config.yaml
num_hidden_layers: 14
hidden_size: 768
intermediate_size: 2048
positions: "rope"
bias: "none"
parallel_block: false
init_std_o: 0.00513
init_std_up: 0.0271
optimizer: "muon_variant"
learning_rate: 0.0184
lr_mult_down: 2.0
lr_head: 0.00288
decay_fraction: 0.922
decay_shape: "linear"
max_seq_len: 512
MLP neurons of a small language model. Each row is named by its layer, matrix (gate and up: input weights) and neuron, and shows model dimensions 480-607. Each number is 200 + 20 x the weight over its row's rms, rounded and kept within 0 to 999. A neuron's up and down rows have the sign that makes its largest values positive.
After each neuron's rows, "fires after" lists the tokens most often just before its 100 highest values on Wikipedia text that the model never trained on.

L3.gate984,208,194,221,219,135,196,218,215,203,194,187,183,200,214,184,175,189,225,175,218,199,205,196,180,215,188,199,193,175,168,190,225,168,242,209,216,210,183,212,207,203,186,207,197,211,208,174,203,204,197,206,208,205,205,205,203,186,219,219,182,195,171,182,187,212,181,222,232,166,217,226,219,194,229,207,187,230,207,191,229,187,220,209,235,200,173,190,215,197,218,187,202,174,162,172,183,204,231,165,233,210,185,210,197,229,168,214,202,209,207,183,206,203,174,215,225,203,181,203,220,199,226,215,199,213,217,210,166
L3.up984,231,205,183,225,197,197,210,220,199,189,186,171,187,209,204,209,192,208,222,231,225,206,211,185,227,185,225,178,157,201,210,191,168,201,188,166,201,196,205,198,197,197,215,192,218,210,224,182,214,166,198,199,208,166,193,235,224,205,230,211,173,189,197,209,181,173,215,248,178,205,185,202,193,198,209,208,235,186,189,225,217,189,226,218,187,190,166,207,216,229,226,220,140,180,179,191,212,218,143,232,208,188,213,209,175,210,204,214,230,205,206,210,218,176,197,211,191,159,210,244,198,196,189,211,167,218,192,173
fires after: "the ", "/", "Early ", "| ", "Democratic "

L4.gate443,208,225,188,185,198,177,190,227,202,172,199,200,185,182,190,187,198,189,194,203,183,228,194,210,179,195,202,188,207,205,218,219,193,194,193,201,169,202,209,194,196,221,211,207,186,207,189,179,204,165,205,200,205,171,207,180,171,196,238,229,205,191,210,196,219,191,214,201,193,254,183,223,200,177,204,217,203,198,198,217,217,176,169,161,219,177,165,155,207,165,176,207,206,207,198,182,178,186,205,201,219,202,197,203,206,192,175,187,205,203,183,190,234,195,211,217,175,224,165,206,219,186,202,204,194,231,226,133
L4.up443,197,180,210,205,237,211,197,231,198,175,199,229,212,207,187,186,181,193,175,211,229,227,202,215,210,219,225,201,200,217,225,206,202,182,232,221,189,233,182,222,204,199,210,192,207,184,245,158,196,196,162,194,193,222,211,217,209,205,196,224,209,186,212,233,186,205,211,222,221,216,166,187,185,178,230,195,191,199,172,203,186,201,202,208,236,214,195,202,182,206,217,213,223,203,193,210,157,217,245,211,208,208,217,186,197,184,175,184,228,194,203,205,184,213,207,245,203,191,195,194,172,232,170,207,228,200,209,174
fires after: "U", "–", "-", ".", "9"

L4.gate991,197,222,239,221,203,200,196,202,186,182,228,214,161,185,174,238,197,207,180,215,200,219,224,168,184,219,219,177,195,180,196,223,206,189,203,207,192,193,191,216,193,182,179,180,196,213,210,193,230,203,181,222,201,206,191,199,186,203,220,194,253,205,188,190,202,207,217,173,185,203,197,189,205,199,213,191,196,224,173,212,238,203,221,233,204,179,176,214,202,232,160,187,179,218,191,180,206,194,224,200,246,176,207,184,229,223,179,169,207,215,230,221,186,206,193,191,196,185,182,206,210,198,203,198,187,203,199,216
L4.up991,211,221,188,213,207,215,196,226,206,171,205,212,200,188,187,207,203,228,246,193,218,196,172,181,222,198,193,161,169,195,203,203,188,228,164,242,211,190,198,205,237,223,186,192,184,202,217,199,183,198,224,198,214,204,190,186,204,197,226,208,191,212,224,177,197,192,212,195,208,189,199,187,185,213,251,204,182,189,195,210,218,199,221,201,235,199,189,199,190,225,180,151,191,216,236,188,219,216,186,189,201,215,198,217,202,200,200,197,175,199,184,216,205,196,220,180,195,214,210,196,193,179,197,216,171,201,177,208
fires after: "\n", "first ", "\n\n", "(", "was ", "began "

L4.gate88,223,199,216,168,162,171,203,169,218,185,209,187,160,234,186,208,185,211,204,191,192,206,200,166,219,177,209,239,200,201,201,233,197,185,199,220,190,195,188,198,204,205,160,196,209,204,175,166,234,196,231,185,164,212,197,198,213,186,185,227,206,163,192,216,188,183,186,199,191,202,206,188,165,185,220,171,192,197,222,213,240,245,170,206,227,203,214,216,193,246,188,185,186,177,230,179,174,156,234,191,192,188,176,202,180,217,199,199,205,199,181,184,205,197,193,233,182,228,205,193,221,196,220,214,167,190,176,161
L4.up88,205,161,178,192,167,195,219,184,203,183,229,227,190,184,229,177,188,213,216,226,192,222,190,194,192,238,185,161,179,219,211,205,227,207,207,222,194,222,212,212,167,194,185,166,206,218,218,196,219,206,212,211,243,183,181,214,208,211,195,207,223,235,205,235,187,185,176,203,206,204,239,196,180,155,243,194,203,174,204,209,193,222,220,205,197,206,219,146,166,166,192,185,220,194,195,177,230,192,203,171,250,164,211,263,217,194,176,182,172,190,182,206,191,181,231,194,188,225,195,207,200,201,217,211,175,212,248,177
fires after: "his ", "her ", "s ", "one", "a "

L3.gate1011,207,240,170,181,186,210,161,204,144,206,194,228,214,186,205,167,180,215,199,254,173,177,170,176,197,209,233,200,197,209,230,186,223,217,173,240,184,225,197,198,216,161,201,246,193,181,198,185,198,190,215,190,202,215,187,199,231,257,208,191,218,195,209,222,181,226,162,179,216,181,199,211,164,193,169,190,184,235,192,177,188,191,193,216,242,183,216,183,189,224,204,208,216,173,172,218,238,214,208,196,193,185,172,189,178,200,226,196,183,187,206,182,223,245,190,186,191,192,188,185,191,187,190,203,214,215,176,180
L3.up1011,188,164,172,200,189,191,191,152,214,184,218,214,226,218,211,212,184,230,180,170,192,198,200,193,217,195,192,182,199,202,200,192,229,204,228,197,193,180,208,202,198,225,215,172,203,231,211,199,189,204,204,168,184,198,188,198,201,207,208,172,198,149,197,199,192,239,164,190,210,183,201,197,201,200,208,200,208,201,177,209,167,246,208,211,197,199,235,190,184,225,199,228,197,219,182,197,212,206,227,157,214,180,202,210,179,171,196,192,210,164,219,241,180,192,192,209,191,231,182,207,168,212,205,225,168,227,182,238
fires after: "| ", ": ", "(", "/ ", "aged "

L3.gate1121,236,212,218,211,239,194,209,199,194,169,210,181,177,210,201,175,220,199,229,201,174,207,214,219,207,245,223,192,206,187,181,212,210,195,160,212,196,202,198,217,225,206,191,211,233,208,185,156,187,179,205,211,202,204,236,194,186,191,172,221,199,224,190,199,227,207,170,189,213,208,188,232,193,202,220,207,164,235,187,212,196,225,211,175,184,146,209,203,188,219,212,184,211,228,236,159,172,192,192,191,183,191,208,185,203,197,190,203,238,227,191,203,222,186,199,207,220,195,174,220,188,180,210,181,223,221,214,202
L3.up1121,176,173,184,186,229,193,212,188,189,219,204,235,170,192,194,197,210,169,211,170,210,205,206,184,193,236,215,208,179,202,177,228,199,183,203,204,210,195,207,202,184,215,198,175,218,210,231,213,221,188,190,161,209,187,211,197,196,193,193,215,192,200,223,195,205,213,184,201,211,223,203,204,179,205,267,204,191,208,204,199,200,213,226,128,216,157,208,210,163,265,219,146,195,216,211,177,213,202,185,224,173,187,185,189,173,213,219,215,209,218,193,201,171,193,229,192,206,233,206,220,152,190,214,200,208,203,217,228
fires after: ":", "m", "."

L3.gate1432,192,190,158,193,205,192,209,167,231,194,217,214,191,212,189,198,229,207,198,194,220,198,199,194,244,206,184,213,190,204,167,169,175,187,209,197,188,184,189,192,250,209,193,178,175,194,176,195,211,210,185,185,193,163,221,216,174,174,192,189,178,151,195,204,222,166,199,190,221,207,223,215,169,221,219,182,208,186,188,187,210,201,198,244,189,187,200,208,195,237,203,191,204,170,203,191,185,174,199,151,198,213,222,194,185,190,219,218,208,180,220,170,219,208,215,178,205,171,191,200,188,158,199,203,218,186,197,249
L3.up1432,182,225,161,218,223,211,177,176,190,238,177,158,178,203,229,200,199,219,208,199,202,209,199,203,212,229,220,182,221,189,217,171,175,196,222,229,202,190,221,190,193,215,186,183,236,217,243,201,200,166,189,200,207,170,224,208,199,209,221,210,193,179,187,224,221,198,180,220,184,203,180,186,203,197,210,222,167,202,216,193,177,180,240,216,225,204,225,196,174,206,193,223,201,208,207,189,213,226,208,216,225,208,204,164,200,171,175,220,195,203,214,180,177,192,238,184,251,223,185,196,186,195,181,204,201,157,193,210
fires after: "\n\n", "A", ".", "E"

L3.gate1205,224,161,205,201,207,175,205,198,207,178,162,207,217,209,172,198,198,182,152,186,173,216,168,210,181,197,202,198,192,194,216,182,206,216,167,211,189,207,229,206,204,230,174,250,198,203,210,199,212,174,209,169,184,225,205,202,193,198,195,183,167,190,214,230,228,194,214,198,180,185,196,183,192,216,251,162,198,214,198,202,224,205,190,227,232,232,222,201,238,199,222,175,174,190,170,184,181,207,226,198,177,218,193,196,223,193,188,175,199,213,199,224,187,204,201,225,176,206,176,172,204,169,205,197,207,216,180,215
L3.up1205,203,195,167,204,175,200,225,190,206,234,187,187,214,197,216,191,163,227,221,205,207,179,221,213,202,219,209,191,195,240,216,202,165,184,205,209,224,171,195,199,248,224,229,208,197,204,198,193,205,158,185,202,160,197,192,206,185,213,172,234,203,231,224,204,186,228,210,198,195,164,199,170,195,180,228,215,178,198,193,215,230,186,197,205,190,233,213,194,199,204,216,172,194,200,194,218,186,227,192,159,183,206,177,172,200,215,209,241,226,195,208,169,210,201,191,199,213,204,214,168,188,216,210,190,232,184,229,203
fires after: ".", "-"

L4.gate1077,195,244,213,201,182,198,158,213,231,223,209,249,215,187,220,216,193,219,213,177,236,205,195,211,190,169,240,237,196,177,248,195,165,209,223,215,188,206,225,190,201,188,187,211,187,223,170,204,173,188,187,182,204,211,199,195,209,210,219,207,219,175,169,202,170,236,175,175,227,202,176,209,207,187,214,205,235,210,229,162,210,215,192,208,167,199,201,185,203,217,202,212,187,211,240,235,182,183,214,190,180,158,182,190,231,240,215,203,177,246,224,190,197,203,190,183,204,184,207,203,206,235,201,224,216,190,184,208
L4.up1077,224,207,199,188,216,181,214,177,208,189,222,239,190,190,192,207,196,216,179,189,211,237,193,179,220,219,208,194,209,197,207,206,223,220,220,188,231,204,185,181,238,204,157,189,176,220,219,194,175,224,167,212,171,186,180,207,241,190,214,192,216,189,173,172,182,180,172,195,196,251,170,187,226,190,184,204,198,221,219,211,230,258,203,205,235,176,189,204,202,219,213,210,203,168,221,171,192,168,168,225,179,219,163,191,199,213,187,195,198,228,181,195,198,207,241,200,196,210,183,216,187,196,142,165,191,188,229,217
fires after: ". ", "\n\n", "==", ", ", "\n"

L3.gate916,200,187,168,208,196,200,189,198,192,221,197,151,202,206,214,182,223,213,208,223,150,241,192,200,205,198,186,173,200,171,199,244,244,207,195,217,212,211,216,195,190,175,172,228,191,176,192,192,179,167,206,209,201,194,219,182,188,184,208,218,197,169,240,215,221,243,224,200,145,187,202,215,225,192,190,177,185,179,221,177,190,209,182,209,214,190,206,215,168,185,174,173,236,188,187,194,207,204,204,219,192,178,212,218,224,206,249,226,204,230,169,187,183,220,186,212,180,202,191,187,237,227,211,189,195,216,195,185
L3.up916,180,173,187,188,217,196,245,212,194,206,201,183,209,195,214,214,190,229,208,209,215,204,222,178,240,201,199,188,175,196,192,215,209,216,186,231,199,207,215,194,198,193,208,204,199,210,213,198,196,200,208,245,216,177,204,228,223,195,175,197,208,277,180,217,187,159,179,211,196,197,239,192,176,200,198,200,228,179,184,170,207,208,207,207,226,192,173,164,212,200,182,182,199,235,178,225,222,222,188,185,228,166,225,172,210,224,214,184,235,241,151,220,169,197,257,252,195,243,189,236,242,187,190,185,214,209,199,251
fires after: "the ", "s ", "his "

L4.gate1520,200,201,231,201,198,202,196,178,194,209,180,227,166,213,208,207,197,197,202,168,231,220,185,195,255,223,245,198,184,191,218,164,209,178,170,202,225,177,172,193,203,208,184,197,191,203,223,205,246,180,199,212,213,198,223,181,203,207,220,216,190,246,217,198,163,202,214,189,150,180,195,169,209,201,191,186,199,198,164,186,192,189,213,194,221,216,200,207,191,216,179,187,206,204,173,213,191,211,201,188,233,188,211,201,210,197,188,201,229,239,213,214,169,218,183,253,205,190,182,234,208,204,206,196,169,196,183,196
L4.up1520,203,195,176,205,216,193,172,204,196,214,204,205,211,219,188,214,203,206,168,204,235,228,200,203,199,207,227,227,178,207,178,197,233,206,200,198,230,206,199,154,188,206,210,213,158,177,206,224,217,199,199,165,200,164,220,185,234,214,215,160,186,222,184,221,194,170,215,213,199,148,195,154,227,212,213,179,197,216,206,194,229,182,186,190,172,169,164,191,202,217,193,178,180,198,195,229,207,192,167,209,198,202,232,184,222,170,194,177,228,169,190,193,197,208,218,219,218,162,202,202,220,218,220,210,175,175,204,190
fires after: "1", "0 ", "total ", " ", "votes ", "population "

L3.gate109,188,219,221,199,161,200,207,193,234,210,180,182,203,240,197,175,195,176,153,199,167,229,216,222,229,168,189,222,212,173,225,226,195,179,221,192,194,198,203,176,212,168,202,217,199,153,181,188,261,189,209,216,209,225,193,249,221,203,177,201,190,197,206,239,262,190,202,216,199,176,211,210,190,195,213,182,184,194,203,188,204,177,178,200,208,214,185,189,210,219,198,205,198,190,180,190,189,225,200,204,197,174,187,211,224,180,210,213,210,205,174,189,225,182,174,170,207,171,204,202,195,176,216,201,206,191,186,199
L3.up109,227,178,201,213,206,192,186,243,190,197,246,217,191,191,214,211,214,200,179,210,229,227,199,246,193,187,229,207,203,192,186,203,186,210,197,209,166,198,203,201,189,226,216,209,181,192,201,223,222,191,211,217,230,186,195,179,214,235,178,209,165,205,203,192,218,192,183,175,204,190,176,176,189,199,213,175,193,210,156,202,206,202,181,179,201,225,166,240,173,225,203,201,205,210,186,209,211,184,194,211,209,205,183,193,182,206,209,240,228,192,154,204,182,196,202,181,188,199,188,224,227,207,227,204,196,237,186,232
fires after: "his ", "her ", "s ", "Her ", "His ", "a "